MLP neurons of a small language model. Each row is named by its layer, matrix (gate and up: input weights) and neuron, and shows model dimensions 32-95. Each number is 200 + 30 x the weight over its row's rms, rounded and kept within 0 to 999. A neuron's up and down rows have the sign that makes its largest values positive.
Before each neuron's rows, "fires on" lists the tokens most often at its 100 highest values on Wikipedia text that the model never trained on.

fires on: "'", "%", "0", "th", "7", " /"
L5.gate383,159,263,149,183,172,245,207,208,193,177,173,239,180,176,208,152,240,176,183,176,215,198,218,236,219,226,254,209,193,271,200,187,176,163,177,171,174,200,164,205,221,184,195,165,208,179,194,163,158,215,166,168,180,146,202,216,209,193,253,203,158,187,201,177
L5.up383,157,181,195,189,178,261,217,172,187,227,199,179,190,186,184,165,207,228,222,182,202,173,212,189,167,247,236,223,205,214,185,232,182,157,156,159,175,247,201,183,185,210,245,161,221,137,254,182,206,203,239,172,196,191,164,232,207,215,199,205,213,246,146,200

fires on: "ris", "les", "gl", "ias", "b", "ones"
L5.gate423,238,182,152,206,171,180,206,209,185,166,220,201,221,233,196,247,152,202,140,205,209,140,149,191,214,218,219,126,192,200,223,191,166,154,155,228,234,207,178,235,181,225,202,208,198,193,203,202,203,200,187,204,219,231,155,213,158,209,236,238,186,200,178,209
L5.up423,216,232,195,170,227,210,195,242,209,218,170,155,210,198,188,153,192,170,182,162,179,235,213,194,159,216,171,231,202,118,216,217,246,226,144,194,225,202,186,256,195,228,155,217,216,193,223,210,244,207,224,211,256,218,184,212,176,265,192,238,194,170,203,183

fires on: "'"
L7.gate221,192,214,164,221,229,197,165,226,198,176,164,161,225,269,210,207,202,235,213,207,196,189,187,178,224,248,255,154,239,164,223,190,183,162,207,247,184,200,216,168,215,88,182,204,196,158,193,181,181,212,211,162,209,158,190,219,200,202,232,188,198,187,191,179
L7.up221,211,245,204,192,216,176,172,189,148,197,170,198,226,190,207,262,187,211,147,162,155,157,196,166,161,245,208,193,169,188,217,206,176,177,213,244,228,202,258,165,210,179,242,231,197,206,169,148,172,202,243,234,198,233,185,231,279,216,179,243,176,217,179,261

fires on: "al", "in", "y", "p"
L5.gate177,252,185,187,170,159,205,221,214,205,155,232,213,180,210,152,179,164,208,208,199,215,173,228,210,233,223,177,185,221,164,207,192,130,214,230,190,191,190,177,170,193,182,239,224,150,206,217,202,234,177,195,166,227,143,167,217,182,209,184,245,174,195,184,175
L5.up177,136,218,215,187,199,236,241,227,196,185,193,168,206,256,200,231,195,218,221,225,242,207,197,136,177,225,157,261,223,222,242,203,162,166,246,264,206,290,209,209,198,232,202,196,217,144,215,212,282,193,261,235,198,237,234,189,193,208,175,266,209,162,150,216

fires on: ":", "?"
L3.gate174,212,195,188,200,221,205,206,202,154,200,180,220,183,233,193,194,187,243,241,207,238,172,196,209,189,222,171,183,194,207,215,157,161,211,208,252,176,235,193,211,140,191,166,179,271,177,159,222,198,232,162,222,162,185,229,176,210,241,196,171,237,203,216,174
L3.up174,163,206,226,204,182,197,206,192,211,209,189,193,228,222,256,218,201,211,225,158,236,255,210,165,190,242,214,233,244,182,208,222,227,234,143,191,213,231,147,247,218,163,194,224,195,218,116,253,260,233,159,261,190,195,199,137,156,197,176,217,206,203,194,232

fires on: "on", "'", "ls", "ies", "ique", "ons"
L5.gate78,246,169,253,196,204,251,161,190,167,187,222,177,219,217,162,209,135,191,193,214,178,172,190,158,185,160,176,206,198,89,214,180,176,180,199,213,144,202,218,144,231,202,158,231,225,210,210,178,225,171,170,207,165,184,203,194,266,179,163,177,180,245,213,228
L5.up78,227,189,208,257,231,268,218,210,187,222,181,217,215,162,229,217,180,221,235,195,192,169,199,234,178,197,197,207,180,140,188,237,196,180,199,249,195,196,160,226,210,142,179,188,172,178,204,211,147,214,182,162,174,197,144,192,211,136,224,182,202,220,219,183

fires on: " worked", " served", " played", "ho", "ated", " appeared"
L7.gate131,173,203,204,194,182,252,208,207,186,228,149,205,172,214,176,147,228,217,203,226,215,231,200,210,201,195,189,250,200,188,161,248,146,180,205,191,225,230,233,197,151,242,174,179,217,219,192,196,195,200,208,234,188,223,180,184,217,198,167,222,183,196,251,249
L7.up131,215,187,167,162,186,176,196,166,204,200,235,224,186,243,182,176,201,138,235,195,189,193,193,167,175,161,161,223,195,156,243,210,164,160,172,189,174,232,194,213,211,172,185,227,248,239,232,194,177,188,229,207,183,223,201,263,146,205,235,219,181,218,164,207

fires on: "U", "N", "S", "ER", "H"
L3.gate406,194,172,187,229,165,177,207,187,206,146,170,210,162,221,171,144,180,256,195,248,229,210,206,150,193,175,226,164,129,197,160,228,211,157,250,202,238,241,224,173,194,229,198,243,195,173,179,227,249,210,211,163,221,202,177,189,221,226,160,206,244,150,215,159
L3.up406,208,176,154,233,219,167,166,123,183,195,200,187,221,158,217,204,174,228,162,222,185,172,239,181,208,211,175,200,149,211,216,228,160,234,217,218,215,200,181,218,190,210,171,121,268,216,101,216,144,210,219,181,183,214,186,210,191,243,152,224,202,203,194,239

fires on: "–", "-", " –", "18", "#"
L7.gate240,226,242,274,229,220,167,191,189,186,186,234,231,202,177,147,201,202,165,218,210,209,155,210,200,211,223,188,256,239,239,214,207,159,139,219,226,200,233,169,213,240,189,224,186,181,210,243,185,195,179,193,199,195,232,200,273,185,157,155,204,203,154,278,202
L7.up240,171,260,210,182,147,207,249,199,251,234,249,220,218,198,180,197,201,222,208,176,164,181,190,187,207,221,199,175,208,145,231,177,262,246,209,225,197,198,179,221,137,149,213,197,233,219,227,212,184,203,227,196,227,148,209,220,189,193,199,186,186,171,212,197

fires on: " water", " sea", " Land", " land", " air", " See"
L2.gate434,189,242,222,142,175,226,159,196,159,173,157,199,210,220,214,184,167,208,232,201,177,280,224,263,217,242,214,217,195,165,180,231,202,239,181,180,173,218,195,220,170,163,201,209,233,196,189,177,181,214,181,206,229,234,119,184,236,226,211,194,252,187,191,186
L2.up434,187,203,258,223,190,197,211,191,151,211,185,223,175,207,247,184,167,170,252,245,244,243,180,247,193,271,203,202,190,214,148,197,261,225,190,181,218,227,164,198,197,212,184,189,254,168,217,204,204,226,200,192,217,157,205,229,170,254,182,198,219,212,178,190

fires on: "on", "ly", "d", "n", "ed", "ty"
L2.gate127,173,214,176,187,171,99,210,249,206,172,205,256,204,178,220,184,203,206,164,189,189,145,202,159,146,169,202,199,202,257,222,176,178,214,203,187,237,244,166,231,252,253,225,179,211,217,242,170,163,181,197,211,225,178,201,211,172,199,182,188,197,173,184,157
L2.up127,175,172,178,228,155,191,155,202,177,205,220,211,211,148,163,252,225,186,166,242,220,132,209,211,209,195,266,185,214,243,220,187,227,252,162,179,216,242,173,183,199,235,219,217,177,210,158,260,210,179,244,201,232,123,161,234,207,183,197,212,194,222,195,226

fires on: " at", "R", " At", " following", " However", " during"
L3.gate17,252,243,144,220,267,189,215,254,233,145,209,188,172,230,209,201,225,221,191,181,175,160,183,225,140,201,185,166,159,256,143,176,200,180,175,203,193,196,173,182,160,203,206,193,171,150,228,155,219,193,178,255,192,207,219,189,260,197,217,207,226,225,208,224
L3.up17,168,199,205,204,262,173,233,270,198,201,252,185,156,237,194,198,200,220,230,223,196,197,271,200,222,246,238,176,223,190,193,223,246,231,201,151,163,180,205,191,177,228,163,197,223,234,204,248,235,183,192,190,210,209,198,165,183,201,200,185,178,175,173,239

fires on: " Sus", " mat", "em", " Kam", "Em"
L2.gate266,222,191,216,182,191,178,240,197,173,224,196,171,256,181,205,184,200,200,226,190,136,178,219,209,193,196,222,248,193,178,188,153,180,177,218,153,231,173,183,206,206,205,193,185,228,118,199,157,205,260,256,156,118,190,167,155,145,196,163,183,234,186,181,199
L2.up266,228,181,222,199,109,205,213,155,171,233,223,220,204,215,197,210,208,219,201,203,216,222,169,210,185,175,167,230,203,162,220,216,173,230,198,146,208,234,217,202,191,185,174,228,205,176,197,122,213,209,221,186,206,225,217,181,217,159,197,231,152,217,151,239

fires on: " is", "aco", " are", "sp", "eg"
L7.gate20,220,244,180,238,183,189,222,191,219,200,215,202,166,232,242,245,239,173,242,139,210,179,146,186,151,220,166,172,187,211,201,194,256,207,219,201,266,137,192,161,220,218,209,193,184,219,212,209,207,217,235,144,225,254,203,230,175,218,231,155,211,188,223,197
L7.up20,214,213,182,184,118,207,190,214,219,170,283,237,196,177,186,196,243,263,169,175,171,253,218,182,216,165,177,267,176,166,226,223,121,201,171,197,183,190,226,187,223,181,196,189,224,174,220,205,236,197,180,175,223,249,207,172,203,166,210,169,207,196,185,189

fires on: "-", " is", " remained", " are"
L3.gate413,256,203,152,206,164,191,179,197,169,162,205,167,129,209,162,164,224,207,222,217,201,182,189,199,142,209,200,209,209,187,266,236,172,176,163,194,244,206,228,233,221,237,210,207,229,209,202,218,212,232,191,159,186,193,190,222,102,190,155,219,206,245,222,229
L3.up413,188,209,204,138,205,211,192,289,214,264,168,179,241,188,162,150,211,242,202,197,193,231,209,241,194,142,197,186,110,194,261,187,173,187,216,205,193,204,195,214,207,182,190,160,244,225,215,226,181,202,184,177,227,188,174,189,213,213,188,198,190,232,247,123

fires on: "id", " in", "us", "op", "ite", "age"
L2.gate357,178,211,257,151,188,191,166,224,210,191,180,250,133,145,276,177,182,185,202,210,122,138,214,196,234,180,204,222,146,253,156,203,194,223,180,252,172,168,264,210,148,214,242,175,187,256,218,220,143,206,199,233,215,180,248,173,208,193,191,196,222,235,153,196
L2.up357,195,195,197,211,157,191,223,195,212,153,175,260,189,196,186,164,224,229,204,211,201,205,138,208,225,162,153,166,176,177,210,181,175,239,178,197,203,182,223,231,199,190,202,224,238,141,173,231,178,236,228,196,209,246,266,138,259,220,188,236,182,189,128,179

fires on: "\n ", " against", "'"
L3.gate63,173,197,185,180,247,224,159,174,145,246,155,141,267,221,228,237,196,165,201,179,192,203,202,254,218,155,239,180,205,209,223,199,146,190,185,188,165,214,221,216,155,228,236,223,237,206,229,225,179,186,169,216,233,152,253,224,201,147,184,205,215,193,197,255
L3.up63,193,185,233,190,185,255,232,200,170,158,187,178,224,166,220,185,223,181,258,180,190,257,229,174,166,193,176,185,155,266,197,235,175,216,198,225,136,217,186,199,168,212,150,197,229,168,228,253,165,172,198,188,152,208,135,214,134,172,156,228,236,210,210,201

fires on: " fe", " be", " so", " fl", "?"
L3.gate22,164,238,167,233,211,242,256,139,188,218,163,240,239,190,229,242,192,221,167,201,249,214,147,190,210,158,159,172,220,165,217,169,206,187,191,226,239,231,191,168,119,221,164,179,220,185,159,244,216,204,108,218,219,165,222,196,154,222,156,184,179,224,162,188
L3.up22,207,258,251,208,188,215,211,229,146,201,184,211,211,211,203,213,209,197,193,183,207,187,274,233,185,181,157,114,234,160,217,165,154,240,151,306,225,204,195,227,136,194,197,153,239,181,179,224,214,211,209,206,188,217,197,246,175,231,183,269,237,228,175,201

fires on: "ed", "ated", " used", " released", " sent"
L3.gate432,201,204,183,190,169,145,192,231,180,190,159,212,195,283,176,184,179,209,237,223,225,176,217,208,231,186,160,166,204,234,135,177,186,192,267,214,249,198,199,153,210,189,161,203,162,241,235,228,238,214,162,263,187,213,232,171,223,248,217,219,206,208,166,199
L3.up432,203,250,224,182,171,200,215,220,176,196,203,187,185,190,228,155,253,213,183,240,246,180,170,215,212,201,164,183,215,156,159,159,212,190,259,215,203,210,217,161,201,116,161,188,143,181,192,174,222,183,205,239,209,224,176,163,251,222,209,158,242,227,197,191

fires on: "=", ",", " also", "ur", " is", "\""
L7.gate310,214,194,239,167,198,233,192,194,203,195,176,209,198,204,193,254,182,251,180,201,183,162,141,189,155,202,104,146,170,216,212,197,224,154,195,157,230,244,151,196,191,191,231,237,164,203,229,212,169,200,127,135,224,162,206,206,206,221,177,196,184,207,152,119
L7.up310,190,98,165,248,217,214,205,231,204,197,214,214,212,199,260,239,219,220,183,187,204,219,206,224,218,135,226,213,165,210,188,164,158,209,239,168,231,185,215,193,236,184,247,235,186,203,173,234,192,213,218,198,206,177,197,197,237,248,175,184,221,179,192,246

fires on: "|", "-", " Tu", ".", " Ta"
L9.gate313,138,189,176,220,189,234,237,255,179,164,198,181,214,169,203,179,197,208,180,152,194,157,217,224,152,225,225,207,152,211,176,263,263,181,184,116,161,194,236,172,189,239,212,172,180,148,229,229,235,202,238,175,209,206,209,207,197,193,227,241,137,204,156,182
L9.up313,200,179,167,174,214,181,224,125,219,210,196,222,162,219,211,191,207,256,174,222,151,188,180,213,203,184,167,165,223,160,185,227,219,219,276,196,167,223,244,286,203,237,194,218,161,172,166,233,202,182,172,174,242,111,207,158,221,198,175,177,245,215,237,185

fires on: "en", "de", "in", "D", "it"
L3.gate329,186,154,196,256,242,200,137,182,190,191,128,223,227,221,176,202,229,204,178,208,256,202,164,202,221,161,189,175,251,178,177,228,214,236,181,167,230,205,155,181,195,238,178,173,203,234,176,207,193,216,165,231,244,215,180,208,216,198,197,201,197,162,163,184
L3.up329,180,182,248,207,218,195,197,129,179,251,223,180,207,203,202,164,180,182,191,159,184,172,220,152,245,193,172,213,166,296,183,215,158,196,226,246,197,211,199,202,198,195,219,201,149,260,255,206,234,159,224,195,214,221,196,179,187,165,154,183,167,188,191,208

fires on: "u", "d", "s", "i", "n", "c"
L9.gate160,200,193,221,219,184,139,200,221,211,164,223,199,216,204,124,154,192,206,213,192,265,183,175,207,199,175,183,201,188,216,147,216,240,209,214,248,246,206,191,246,271,229,180,153,178,185,235,207,163,155,212,174,147,184,159,185,152,225,210,148,232,150,197,246
L9.up160,242,174,188,206,264,191,181,165,185,207,167,203,200,221,224,277,201,181,167,192,186,212,187,168,225,219,192,218,204,203,228,208,154,185,189,196,214,207,181,197,221,188,233,226,258,193,174,216,166,276,237,179,245,145,150,171,199,242,136,234,227,174,169,185

fires on: "go", "il", "u", "anti", "kh"
L3.gate95,231,207,181,202,178,243,176,211,204,171,199,207,195,171,192,230,166,216,167,204,220,194,224,209,194,218,217,147,194,182,203,226,201,147,166,146,212,219,274,108,194,200,205,224,178,234,161,159,176,220,159,183,181,198,177,179,228,163,203,232,205,223,214,180
L3.up95,210,207,226,219,139,205,191,219,192,238,178,172,235,199,218,180,208,257,199,220,196,189,166,234,231,192,134,254,211,215,174,211,176,190,200,161,235,202,197,157,149,170,147,191,124,199,175,164,140,199,184,194,184,174,180,186,238,233,215,204,206,223,174,164

fires on: " K", "y", " Ch", " i", "h", " Ni"
L2.gate152,207,196,199,211,182,219,160,162,219,195,170,251,117,208,189,167,206,176,138,217,163,189,161,227,265,248,285,211,213,217,221,194,206,249,207,156,236,147,181,165,236,210,241,182,160,240,182,207,216,194,152,209,200,191,217,179,141,203,173,130,204,183,160,169
L2.up152,208,146,247,220,178,245,142,205,249,178,245,175,222,186,223,192,183,201,188,180,222,202,184,212,159,184,250,174,242,164,204,211,226,225,197,231,200,144,147,251,177,213,188,194,223,155,224,181,217,222,181,210,201,135,203,243,186,180,207,155,190,189,194,200

fires on: " years", " fa", " Fa", "sa", "fa"
L7.gate9,195,189,214,224,218,145,168,221,238,190,181,172,232,174,256,172,198,193,175,185,236,207,203,232,202,211,259,197,244,221,133,200,188,192,240,236,204,237,165,178,251,157,172,141,150,158,219,195,177,159,169,199,155,232,207,228,238,176,127,203,233,162,179,159
L7.up9,187,202,199,165,194,191,247,189,233,220,118,211,235,153,244,204,204,187,203,185,182,178,229,164,189,205,191,215,225,182,220,172,180,188,200,263,201,179,234,210,172,196,212,193,227,201,213,197,203,197,212,241,158,264,222,240,206,178,214,153,216,210,209,252

fires on: ".", "—"
L2.gate59,204,198,187,189,163,265,194,198,191,215,199,236,189,179,175,236,148,186,215,210,282,164,204,172,198,180,178,170,193,201,235,137,230,167,257,221,176,230,200,205,191,241,238,200,268,217,164,159,157,229,182,163,252,150,216,205,219,253,169,232,168,175,212,240
L2.up59,218,210,232,202,242,192,184,175,237,185,124,193,218,134,211,210,159,209,144,147,253,174,216,141,180,179,257,189,201,160,208,202,166,165,235,212,186,204,195,176,201,206,194,140,199,203,219,236,187,217,204,239,161,222,206,158,178,193,230,215,202,192,188,216

fires on: "y", "ual", "ue", "and", "lo"
L2.gate43,152,235,153,185,214,195,190,222,176,200,187,251,208,166,224,182,229,245,201,168,191,212,182,243,226,201,192,252,235,245,221,174,167,231,222,169,205,196,192,205,169,319,199,208,234,174,203,181,153,230,194,211,165,184,241,214,210,210,167,182,158,212,254,206
L2.up43,222,195,196,211,203,224,250,187,204,196,243,208,185,240,147,147,212,193,241,197,199,194,221,192,198,177,215,206,159,180,201,172,136,181,174,134,183,253,185,221,191,218,217,240,226,216,249,164,229,172,191,161,214,217,180,201,208,185,216,214,169,215,179,203

fires on: "ti", " was", "f", " being", "eg", "iller"
L7.gate181,217,204,167,174,173,222,260,203,219,178,190,227,230,196,162,205,202,244,200,212,184,163,242,208,179,164,198,220,172,169,234,232,205,188,164,204,168,210,137,195,195,181,101,189,216,201,184,176,240,199,233,188,194,193,179,197,211,180,236,237,200,160,169,197
L7.up181,211,212,215,179,179,222,156,196,176,201,128,224,195,189,210,176,259,211,206,196,262,234,155,191,217,152,157,181,225,205,169,203,251,188,214,232,210,194,248,191,216,204,180,215,183,133,183,275,203,192,231,183,184,198,192,174,229,220,235,202,199,148,155,175

fires on: " /", "ing", " •", ",", " of", " UTC"
L3.gate276,206,218,246,242,204,192,265,188,164,145,173,232,183,224,250,159,185,201,239,207,221,178,188,227,162,167,207,260,240,209,221,203,208,158,209,243,201,189,174,256,247,229,196,125,189,206,188,134,156,206,227,195,234,211,206,181,188,155,214,192,237,235,139,240
L3.up276,225,226,117,193,218,226,193,221,166,199,198,226,176,201,174,236,241,199,208,187,212,161,201,211,206,141,214,151,244,188,172,208,179,142,185,142,196,144,172,247,199,203,213,223,167,247,206,229,183,212,169,164,188,224,171,258,237,177,216,255,203,155,216,164

fires on: "=", " h", "i", "la", "H", "il"
L3.gate83,205,162,168,200,233,212,187,224,186,176,193,185,188,208,207,231,216,205,194,143,197,241,227,199,194,224,305,222,179,216,192,209,220,239,224,230,174,178,211,173,189,273,155,220,243,266,203,246,153,161,177,193,220,144,212,155,165,189,234,225,224,202,195,163
L3.up83,173,227,180,254,219,222,187,227,251,209,156,203,164,231,172,210,248,157,227,134,247,180,178,178,182,272,232,192,142,214,196,209,180,212,201,203,168,185,178,205,243,231,120,161,244,232,183,228,190,220,202,219,250,228,173,207,198,235,246,124,231,202,169,207

fires on: " des", " ass", " Mad", " inv", "'", " en"
L2.gate41,214,172,254,192,219,268,222,193,122,204,194,178,193,219,225,189,178,182,206,217,177,254,228,236,217,193,178,188,223,194,219,248,180,213,152,215,275,180,235,206,161,160,184,234,225,186,189,177,181,210,183,223,221,218,237,171,241,176,215,199,186,214,198,224
L2.up41,224,187,239,152,164,243,205,154,178,188,175,194,226,282,201,221,182,191,213,188,199,222,160,213,220,239,201,182,173,196,271,211,210,209,206,184,241,156,213,197,175,164,220,192,222,231,179,214,213,225,174,214,271,266,176,226,237,222,212,248,189,160,203,254

fires on: "\n", "e", "y", "u", "i", "a"
L7.gate369,215,202,206,238,245,182,198,223,217,175,233,216,234,175,221,161,162,163,200,201,178,239,181,224,212,198,153,199,221,273,114,191,220,199,190,176,154,170,217,185,194,223,256,167,205,231,212,160,243,153,233,197,198,227,143,175,187,208,201,174,240,141,194,139
L7.up369,206,181,177,183,192,209,190,198,241,208,171,278,189,200,214,231,180,175,201,216,165,245,223,212,217,210,202,154,171,254,217,177,204,264,214,200,164,156,167,227,208,192,185,268,218,187,209,203,161,208,201,193,178,140,206,212,158,165,207,203,203,170,157,197

fires on: " m", "A", "s", " =", " scored", " goals"
L2.gate56,239,208,193,209,183,244,205,220,166,199,217,187,220,181,171,205,228,149,183,194,157,215,256,203,204,157,264,206,172,131,198,243,204,194,212,232,158,167,280,196,181,201,184,204,222,174,118,167,213,215,192,159,193,135,170,167,167,145,138,222,204,200,240,198
L2.up56,227,212,195,210,194,240,228,187,203,154,200,206,222,203,162,157,247,192,203,220,182,224,224,206,190,212,200,148,193,181,242,200,254,152,204,171,195,149,226,162,162,165,179,208,260,195,192,191,181,243,206,199,213,160,191,213,230,171,148,194,164,175,204,181

fires on: "'", " w", " g"
L9.gate159,137,223,219,125,168,242,202,195,211,205,206,184,209,212,171,170,199,199,231,211,249,211,227,208,218,181,210,185,240,142,189,237,182,188,185,206,144,178,209,212,228,190,277,217,156,190,220,199,184,191,139,195,220,206,181,254,203,238,204,178,159,224,166,210
L9.up159,245,233,225,194,264,215,206,220,195,190,185,161,199,147,222,187,270,177,201,194,202,224,135,251,222,185,174,201,227,151,231,254,141,247,224,216,193,209,214,144,207,172,195,207,283,139,204,176,140,195,203,231,179,199,185,152,193,207,216,201,209,218,204,212

fires on: ",", "\""
L9.gate286,209,186,183,190,228,242,141,168,171,209,158,198,220,188,188,143,222,189,216,111,211,152,178,232,191,140,217,200,160,161,178,204,164,174,201,133,163,225,239,206,255,205,190,174,219,218,193,184,184,207,157,242,229,187,157,163,170,217,148,179,284,205,176,177
L9.up286,171,179,181,201,188,251,163,195,204,191,283,189,238,179,202,160,237,217,176,154,203,177,186,212,206,174,213,186,164,188,185,200,208,212,180,182,180,217,149,224,245,236,218,222,201,258,189,209,192,165,195,234,238,195,200,185,233,195,203,195,270,178,200,203

fires on: "\n", "s", ")", "t", "US", " end"
L2.gate219,183,178,165,214,151,221,214,177,195,237,161,203,172,233,238,189,210,165,181,203,218,162,231,186,170,242,221,167,208,203,237,280,193,156,168,185,138,207,215,222,204,234,212,193,284,170,232,207,160,199,195,181,222,151,239,210,171,243,178,198,191,186,234,188
L2.up219,232,155,229,178,209,135,168,187,161,236,221,238,142,157,224,173,191,229,216,176,147,177,215,227,211,180,179,205,189,143,219,240,177,230,139,223,212,205,299,205,243,218,212,208,255,224,187,184,238,173,195,244,217,159,189,225,214,173,156,199,156,142,142,170

fires on: "ly", "y", " way", "ed", "ing"
L3.gate141,243,220,208,200,175,215,184,201,198,204,188,236,234,209,216,158,250,182,224,218,137,153,193,180,223,184,188,228,184,204,205,186,239,163,223,285,203,111,163,243,170,232,214,181,188,198,217,186,222,188,257,254,262,220,204,205,161,212,181,224,184,179,161,237
L3.up141,182,204,180,196,118,181,183,184,175,188,171,232,223,179,155,190,244,194,242,191,201,222,181,233,176,218,203,206,177,165,207,213,215,235,198,201,146,195,207,200,205,174,199,178,174,177,187,174,170,238,262,230,216,159,180,212,195,232,197,252,206,212,202,185

fires on: "d", "b", "nce", "s", "e", "thing"
L3.gate275,156,162,162,200,264,213,260,235,199,248,212,194,195,167,218,194,181,207,264,153,170,161,246,168,136,191,230,209,224,229,208,173,275,222,174,157,167,201,197,165,149,246,171,208,178,259,197,226,204,208,203,197,244,195,223,153,217,206,161,199,156,215,222,229
L3.up275,162,203,159,184,217,174,214,244,181,160,223,180,230,209,204,218,160,199,211,180,269,182,178,225,178,216,181,174,208,198,253,150,271,225,182,192,138,257,167,211,190,177,177,194,182,231,247,253,134,223,188,221,200,195,234,157,163,226,189,203,162,183,187,224

fires on: "en", "ie", " played"
L3.gate14,220,219,195,231,193,169,154,236,188,222,172,205,177,190,150,189,188,161,180,233,285,179,195,153,224,178,187,190,160,197,184,222,215,169,230,153,188,181,175,180,199,239,226,240,167,214,194,178,205,226,161,232,189,190,199,221,183,174,179,240,190,230,227,189
L3.up14,148,192,213,176,234,189,182,154,159,205,211,175,209,213,254,191,226,189,207,177,196,213,156,165,272,248,244,187,199,210,223,209,208,205,148,146,165,262,227,228,203,193,221,235,250,222,173,210,197,193,210,208,190,175,166,210,251,172,198,184,225,185,132,150

fires on: "5", " into", "6", "1", "2"
L3.gate131,212,238,208,205,189,174,142,187,169,199,175,234,281,236,278,210,233,199,212,200,158,193,168,201,251,232,217,202,201,265,210,219,187,178,155,215,203,202,155,182,121,194,197,167,245,188,158,207,178,178,202,144,206,192,198,100,237,172,170,180,215,195,188,234
L3.up131,209,201,229,211,173,209,165,258,195,207,210,225,226,174,236,171,215,198,134,170,245,177,208,183,174,149,127,149,170,203,202,221,175,145,204,203,236,215,186,174,185,220,240,184,266,175,186,243,197,225,214,196,231,173,211,118,197,209,158,197,213,160,209,189

fires on: "ed", "ly", "ive", "ative", "tal", "time"
L2.gate290,195,235,207,253,162,248,188,208,207,177,220,170,197,231,226,196,232,185,197,242,167,163,198,187,213,192,231,233,154,240,244,201,240,209,152,220,210,179,213,173,210,199,153,277,221,209,148,167,197,153,225,224,210,155,192,175,244,181,181,172,228,225,169,258
L2.up290,205,211,153,239,174,207,181,206,223,213,231,218,191,217,182,186,253,167,188,205,230,195,174,195,199,180,295,189,178,220,213,190,260,210,222,193,204,145,203,181,222,218,150,213,190,182,179,196,170,191,209,190,254,148,205,148,221,158,216,197,172,207,224,249

fires on: " (", "19", " –", "/", "–"
L7.gate157,195,218,246,217,185,220,160,188,233,198,208,171,197,206,163,210,169,153,217,176,239,170,176,222,216,198,225,201,199,235,213,191,220,160,278,213,226,253,218,165,196,171,268,178,204,195,190,215,192,167,204,190,261,181,200,223,210,194,193,178,244,137,207,190
L7.up157,186,269,168,185,182,188,94,241,213,217,191,234,212,191,167,182,232,215,228,227,235,250,158,190,171,214,193,160,191,164,179,220,222,168,249,193,201,139,203,231,228,175,200,223,220,225,177,205,197,203,212,183,234,168,224,204,201,172,198,208,240,195,186,176

fires on: "/", "-", ":", "se", "\n\n", "im"
L5.gate297,194,248,184,192,262,214,228,204,153,166,210,204,138,190,169,204,205,208,199,229,148,238,211,246,199,200,194,196,241,135,202,151,217,169,142,171,219,187,200,162,192,194,184,189,221,199,172,200,203,116,203,157,172,162,204,168,245,189,212,212,192,198,196,181
L5.up297,157,240,205,201,161,237,195,194,213,289,182,191,189,200,200,178,203,210,189,217,216,226,182,180,225,243,189,115,212,175,279,216,262,155,196,152,198,253,159,212,197,199,231,200,213,258,195,223,224,133,227,233,177,242,226,189,172,168,202,249,236,203,196,168

fires on: " Roc", " Bra", "=", "Fran", " Glen", " Vice"
L3.gate243,209,166,156,176,182,135,211,252,213,197,172,235,159,240,275,135,197,231,240,231,189,234,147,163,175,181,224,225,199,197,188,239,221,202,201,214,223,147,208,150,195,229,223,241,165,212,153,199,206,230,246,237,203,215,155,206,207,242,225,210,186,200,265,168
L3.up243,212,167,199,239,185,160,191,246,254,189,195,161,175,212,204,203,207,193,193,190,238,238,151,207,183,218,195,258,216,255,187,205,224,186,239,240,143,224,175,160,236,185,186,229,139,216,138,178,216,209,219,217,216,175,219,225,265,190,231,190,205,166,147,207